MLP neurons of a small language model. Each row is named by its layer, matrix (gate and up: input weights) and neuron, and shows model dimensions 0-127. Each number is 500 + 50 x the weight over its row's rms, rounded and kept within 0 to 999. Numbers have three digits each. A neuron's up and down rows have the sign that makes its largest values positive.
After each neuron's rows, "fires in" lists the words (lower case) most often at its 100 highest values on Wikipedia text that the model never trained on.

L3.gate535:462626463533513498551449521493532544606503457426563480433413508465565521504450512589522551553479488448519454364546481480557554437426478565494419495485478461459449475465503457496464536509448448429517522470488584518591401545404533489513470430514450468545469472475438528407572610581467460505450522477477477594524479533475489500481480397462514441561467488452517523392494484487430438500521
L3.up535:486518542601515530490454497538470453531452487576486455544474502528413426455481409517528473422511526480566462377489491496444507507523468515528482426507529448579529442542508484449608471504500462413635521600517533536510469471493457584553510405528523548472478462434401446478517454537463479460594536499436663527450428556419500551551451532459457529503559485510519506531434392475522553464526
fires in: "out", "reception", "review", "of"

L4.gate508:433547662392505483468484574493527523591487549632458460545465497452581506451493535547500471464468461591529427443497538549518476521478411477530547508461537497495501566530484453514413472521462569475509552465466480485493548574446552462459493536512529565471420482523526607417572498588469539420426472517477511484457493450506443417468506563562517515540394508423482550422469550512575528486536
L4.up508:486564651496493432450428474529501518639530516465503534482528506441465515476511547626378455481559526565468414535483478558512537537542446451505525489439477434455598603500478462495476462528550558365482549502545493467473539522549492470479434605485472556557456432491482531450567476554476489365451479529530610442444481499461469456523459572511483549549428498488489551487484537542526540546545
fires in: "such", "known", "same", "named"

L3.gate6:520567563525515577447589441428450507554499465428473434557522510477465555419441519467511586489454530402550516520603517518475437442444491460490503420551575489506428439540476416533513442463426466552501399425475531472462500476445507480492480508452569546534439586396523428511530560543494423513550452522537438439542498472509575539416471574449415530492470480374577537436527478443477438493528
L3.up6:505446460590599462503506495546525478470425477404461583556503466382450518481486468492543484471412527485554530539631566519486464485550438575504432503486497560549555431461554539564441512522542548599472575433531500475504491543444465568466479460473503550488517596448502530557552561519440425481540415509476503485450543491525530529500476594530494530545647492567495512367508592539456498522525
fires in: "his", "mm", "intimate", "techniques", "ft"

L3.gate168:530545519485499469596579521480551443444502449554480407484522502561526581537491551466458539510510565514536434463475551493511481480500593543489536432565507543448548524507512563530503566492464467530472479527539595423449596524451441492407511490497524495438518469533592467479489546502484493353584459472530467495598401486510650568569552483495587522552581405432487538527507424470663437449569
L3.up168:542507496470488521614542613534608503451527442568443478538471435600614520519464547388433484455540519561515460499489469525551457406512521498492479471544489570382494448540531460532499509503478531571414514500512602426478542555521486601464549493482491525493583441465537557444472447462385484488580435454494452514503509500464567474471495468550539463506549416484430609543446474451492437489519
fires in: "top", "premier", "league", "division", "war", "number"

L3.gate95:484493518459505496428511540593374484410501515462534537522563471438520511542457426515477556474508484516443415437497441474468467514433515475430472523551488520484501440492525592461476529476516379574608426568535409497515451464451577447522467456462509458562482444489517571610547488562499508451482416488497505529460446438439465475559539507534508603435528388630567512551446499564474489581561
L3.up95:537477517585452481483516413492583464483412431484392525536474497471550507608583541548597441415389472473453574487449499504507503514475464487486467431573523527475440489399495491427461522571485474476474497541518505429484502476559533489468423585482461426471505543453500448440490578480556488429555479487563542551585545396465463515486514454474471468541485520464428503532531500475457461577555
fires in: "that", "who"

L3.gate139:459519497532452498541527526471433553410578519537592491480478547496527486516478520453436513551489522544580415428440488467469450530453517493493551420446542489509457463496490520535488472474549475545611460527534419401564466562540565542535491505506556513548445549522590494501526430425453630537507619570492519503519501504513578617541440451539505532447467518493482541531587457533504573580515
L3.up139:459508448384392487608488551403445521460468474510594487497534544523559469507586562483439559532505510435513458470456556357477490498587467447579530445485508545428472475529502616485499478408535494473607513387563457461513448536512530528548537516522485509585532475513592559494542399500503535569468525558509432508477500585542550580475468514462497435455443480494473496507442520541515554546458
fires in: "of", "from", "only"

L3.gate596:485478450407487534613496476448486550498489535538545453403499499566542478509467436534501461441543507475573406500518583572431496433410435503513564541500461599506559455559408458432510568459514537484431505435510470465496508529519559448528528556550497481394583516476642563595486540417533454470513527455565509453531483455554552518559542540604522492503440474521556545538518499519501531500599
L3.up596:482432535520502460425465512495476529512504510525504494510469520400397526521542577556398523532547508626437564388474454413483461642489513520498508468617564489430455495501543481494441567553527481442439490492404543495523540584557592547478506477486429556544505557479500487417557506554461604504514453560503448544501583437498424440558408576537480481605548530521454460492488575479514446547498
fires in: "such", "known", "other", "next", "following"

L6.gate330:564578483491517410466565478437457561400493424553493510501520540494415473540477462610482518517404441540587461466511593501518480453401461465599545519456481571460551472515492492469458507474534408539421485519513555562397450520470639501481480448515520546490456484541590546461482380419490444505486544546506513528483487554408528517480542509435508486587450414465522475496602580547473553504492
L6.up330:503559506557429484472524451467528491469479485409573522386455512489535435549545444633577474488454515475494480430584520539555473528498487528496551515528484437531573414469488500463535499526456443584448507489482497526515370421412453402557458435477437529522424481499504490520484549481533421431533505547566521469553495507446434409559458388398546475506498481509488565534515539378461523532457
fires in: "that", "said"

L4.gate80:549493481460516458456440475502485466530562448545372446519538494445480486475442443612551455494552566508496503429434427432476528454364546517599479487516495439504532450399493484507463445494475528547529456459469559465492508475479511515402518490480465501544450584591441487499486480574442465340541430414556480530511447488486490423558587482462560485590429452527441538509520482483558470464515
L4.up80:636517486441463527505485556507462463520518493472402481569555431498595491544427507548456446407534542563545424452446466445459549362393453464603466512461507503482501521390467471482402441549517596564484466465495525465557529465525504544433500422534476489594473522539494497467475451539423415472584479460522425496500535464514451371552554507493511471570480500477507545506532483556501488481502
fires in: "due", "help", "increase", "helping", "duel", "risk"

L3.gate568:559496450487442504553449494491529539475483437469503532533518543488442407511562556447540432470512472489474356503468489543504516561591526514530538566553524516496415518460546539475554515448434460393462522505571521548443532543514512393504481435495470548555456547488416440488551427510483536487522439537526412600489534420557515630554464461464583489583575519433451469418512528401531530463478
L3.up568:538427531486566572384535458523501571449503385497503483444557448458511535499543438457508524565448481553490499476495664442511470512475575503467472555530495591527517485448569469517504530562524489602497424534515529501528502508394439566506578462546495455554475486488456473457463442564527570506444436552426569456466498427493509471466538635495478546437550466460489558551588523571515480498539
fires in: "took", "joined", "entered", "brought", "put", "saw"

L3.gate471:494538409447479433466568466456420551389386513406510464403571539476419507568488486592449473537535490490480489507471528456445425592506567436533618497474456517493481501361445481492510531541494485451577451453454491442482493503536531417526589479471451425567538492524570434575458480487492502476539451547633401519485532503543559531491587384515432547439480481393542585535518555498488515521575
L3.up471:524521444399514500459491480479450549388452550448461553408540511563436472527490585571532428454546432553425566521510518484514445551506546422532556525463459503463398507422480448463543536513557484412516443480471557431542429534646550392593547474505422465514529510487582473508414554507495484584535478519606351529495558422539502494455512458581451469505502502440513550571540462469493481570507
fires in: "used", "of", "previously", "about"

L3.gate253:417578585523549445444638412502529515503560543523501527520563573505462440596491517500389486534553531477362490448399513465494479516556572556461447441484584492514486554483466458488506449504535489414525546573533446461530464563442537486603522505608468532576492423526500476526488477512563453504505469528508500516515558429472523514577475539568459512494493501533535527551441402501462533520530
L3.up253:461590546531579498429526481443512508567560499532440529552466593404458477535448443567463511566535587497420483443462449533534551517474617497535443508513509506510454608371528446469453409521522561577524572606560446437561477514509531504502502451566438450546554420548442484466599440534613443485527447464469462573507531460476468514546485522562448520581518546537457577515494482472530476507406
fires in: "from", "tom", "michael", "now", "mike"

L4.gate259:502607478491480556537552498575572463509571344439543489535550520423559511590497432409461489549547528412540452473409535469542582498501507515480525445474447528602590504444493496458519550542567575500502566431555526498515456550452547538507515405481477488492485506472605531491528507454527558500554559501583428488475518513447560446462620561585424536515603464506421551487422466549440514532472
L4.up259:614461591468539479470492418471540543489502448490536471468584509500545457581560474497556507394454517474570494499533509526490452473440436519530482451389428516454469568485544573574476449433454463338591402484481498366502491496491498472438488439485496561477460443431445424421471461449572586497536497559485467494504408449430599529469513489476534536474547511504509480406447509477400413561452
fires in: "s", "of", "a"

L6.gate342:464529530425488476594506456457543613539496455445468508449479459550484481574475436427521426591473494465452393441589530540517543491458548477510547538555500511427503514527443494477483617580468459538466546467501403480418449545426551451505452509453491512468442510526502559475592467649521557502433526508468599560414516464591513518555489451496523451520493509580405554494571540488493582479540
L6.up342:597494545485475513483532514556470523551480481503478443562519540567422507474519436521417472577430518436549510484501567525559504362432539474477524544455504477536487520621438526468451535531498516555578499444518585497439524585468523519381467471545538501564600445484529531526455457509506381550412522433581530567517528563468420513527516504455419515492511512432519466452552513609507553329487
fires in: "that", "develop", "using", "as"

L4.gate2:536518595458576502497480469539477520539518433399547463464506504480448521545523527461580491466478456527399526456478461473455558564510545436440530543472525547418518492455596381414450538590409515439498526444437479476501559543450544470530400617464480558526444496382613500512499478484484514525546458507483420462553458428466455549450421468417571542536583473514487593527532491475465579466569
L4.up2:471573472515523509660579503516570413533441366545499572529490450446491486473511581428570430556490528453491459479480544543434509464577408505487516533438533492547493414451462478598496480506498524578470520528492448501492468479482527386563487494529525556533481497561438519513531428512545486483561496399474423515449428558552538378520518500517519478523537519521452558471576453563543468547416
fires in: "building", "now", "station", "which", "significance", "still"

L3.gate208:477448579544482496399531442520537536486461490525568504391451520465404489486544567468483497573601512614551578507425488512525538562423470499592469486477488475564488563551521457521520437491585568555427530540509486429530478549565565539453433563483469543469581438562554521435489461503458545492475441517525632470477503503447450518443456547525455619511522584498462504632537516492523524596509
L3.up208:461496488425453509498463438509596466614452535494448558412413576530408432514506516540575493556495489523463485530434591450538558423535373476448529572482479531558457530509567540555447469408495492506401482458561480474488500502534635512549573501511412476438530514433508515437526485438567464479507457488436470438543480555505518453508489580532498453557516443410520496578425518466482476457481
fires in: "of", "great"

L4.gate622:487449575387507481508481490427511514579599458569451540461536417573474472444570449484453377492557387436470556438500493487457513488438505461501537495545475472451391528493479569330495518503461568577499437418495420452481498502481534510523428551531520518489500515521512481412457567480533472499555491542449534500614533455571458501533467466481486441528491462554510471525535542540448486501471
L4.up622:553509471513487580498528574522446482495475458427477493454446518466495563437364526454522507535425491493370462431381432484482508518568462447480524565520561477480534531491457506541393447527479455465535548577617407516461561486527556567539572538548562410491523532478554408507607461487507491478488485470499483679495510436580491500520536540561453426578552523486420503495471537509513540497532
fires in: "it", "then", "now"

L3.gate585:536493502573479458510427507508641412485465476493547550551468502482541496486526506497517518477576464459588457471462546491416509521496516424535506495497544473596559575472450479558389544563493477462490548435469460521463544603543522530474493531555542458417521484572508542516501582564409530471480568546491457585488488578409505536464547464530506549498475480515408521475406418470501533446503
L3.up585:454527519461556511452439473469436595472565507544493393530588568508503525505489527370501526504512402548435510496491525525445607555483423501512518485454409498497414573521541508504595362464494524541540409446467525482448413523506540483450536549516424482471621446522522484545507550516496486501478425517533503415522528455570492543534458565525589514532489528454478495400573494471482485568545
fires in: "over", "small", "well", "black", "of", "across"

L3.gate516:418542460540449500530588512509487526551570484512480466539452522440483556527568539492471518542465521556573492479450500467553423455491483461519493504558520435563419551498597460473587443509594481513456454535480550473545454548502547484489535431429415506491570473492478477497610422437467570503591484546443464397505503507529540566495474438525548504413496527495418450530424601578424492573475
L3.up516:513481480435468480458570561419448479415480439534507499478474474606540550481450557488451540524522425490390462569478494451539474536562421470524536482519407519404567496603508575471595515479558509461527524518463471485519451496495499477441529478569387470621572465527554516423485471473469485492344466526514547476518448436477564544571563479442424560491586490521483549496458475372470560516470
fires in: "of"

L4.gate316:564571444477511424489538517486554533410474567464464498513518511520642517529529512518558546553414543471575391470536564384457511442462477482513534546419472526439511600524426577519416509433510482543534393470583544514456571434501528517520492482448558507491526395450497571476549552491484467490556440512457521511440488489534598484538455495501505451513579476497495405504584495522497540513509
L4.up316:497493584505505445469448533476505499442444466556484510523537507476403495580550477411477518502511526485494505401443505419539526538460474559502520567509417518500487447455526444491468449458389522422337501479550531414516484479534515469432457472538479568508493494460413494525429499485481544517550527467521480453511482419462414481433511605418475452602473599505440533574400574477505512535505
fires in: "of", "few", "year", "great", "1990", "significant"

L4.gate475:531536411464469473507520430498501447489535517415436510432513495442562467459458486492446477521502461505546455515465556575440518558391473415477581537457539479613480483475502523576495474570508542518527601550525540368550464518498512566524514469463505447522507576461470410505489508488560508429516510429440419485547440550571548505493537524503592538510471426469519503477527483516510529569523
L4.up475:556492466492491480510519524569518388518608481467481513487436517496598492383530501531476435459497455539396528575523486568505466504391441457440573565490513493582501448549510495536468527538433524556530540554473553478643466480555591549632499412508458456530552496412502456482465545494527427505477525445471461581473511492608442475567477593498572472499521468495543488506473529527442514565497
fires in: "due", "initiative", "propaganda", "duel", "tools"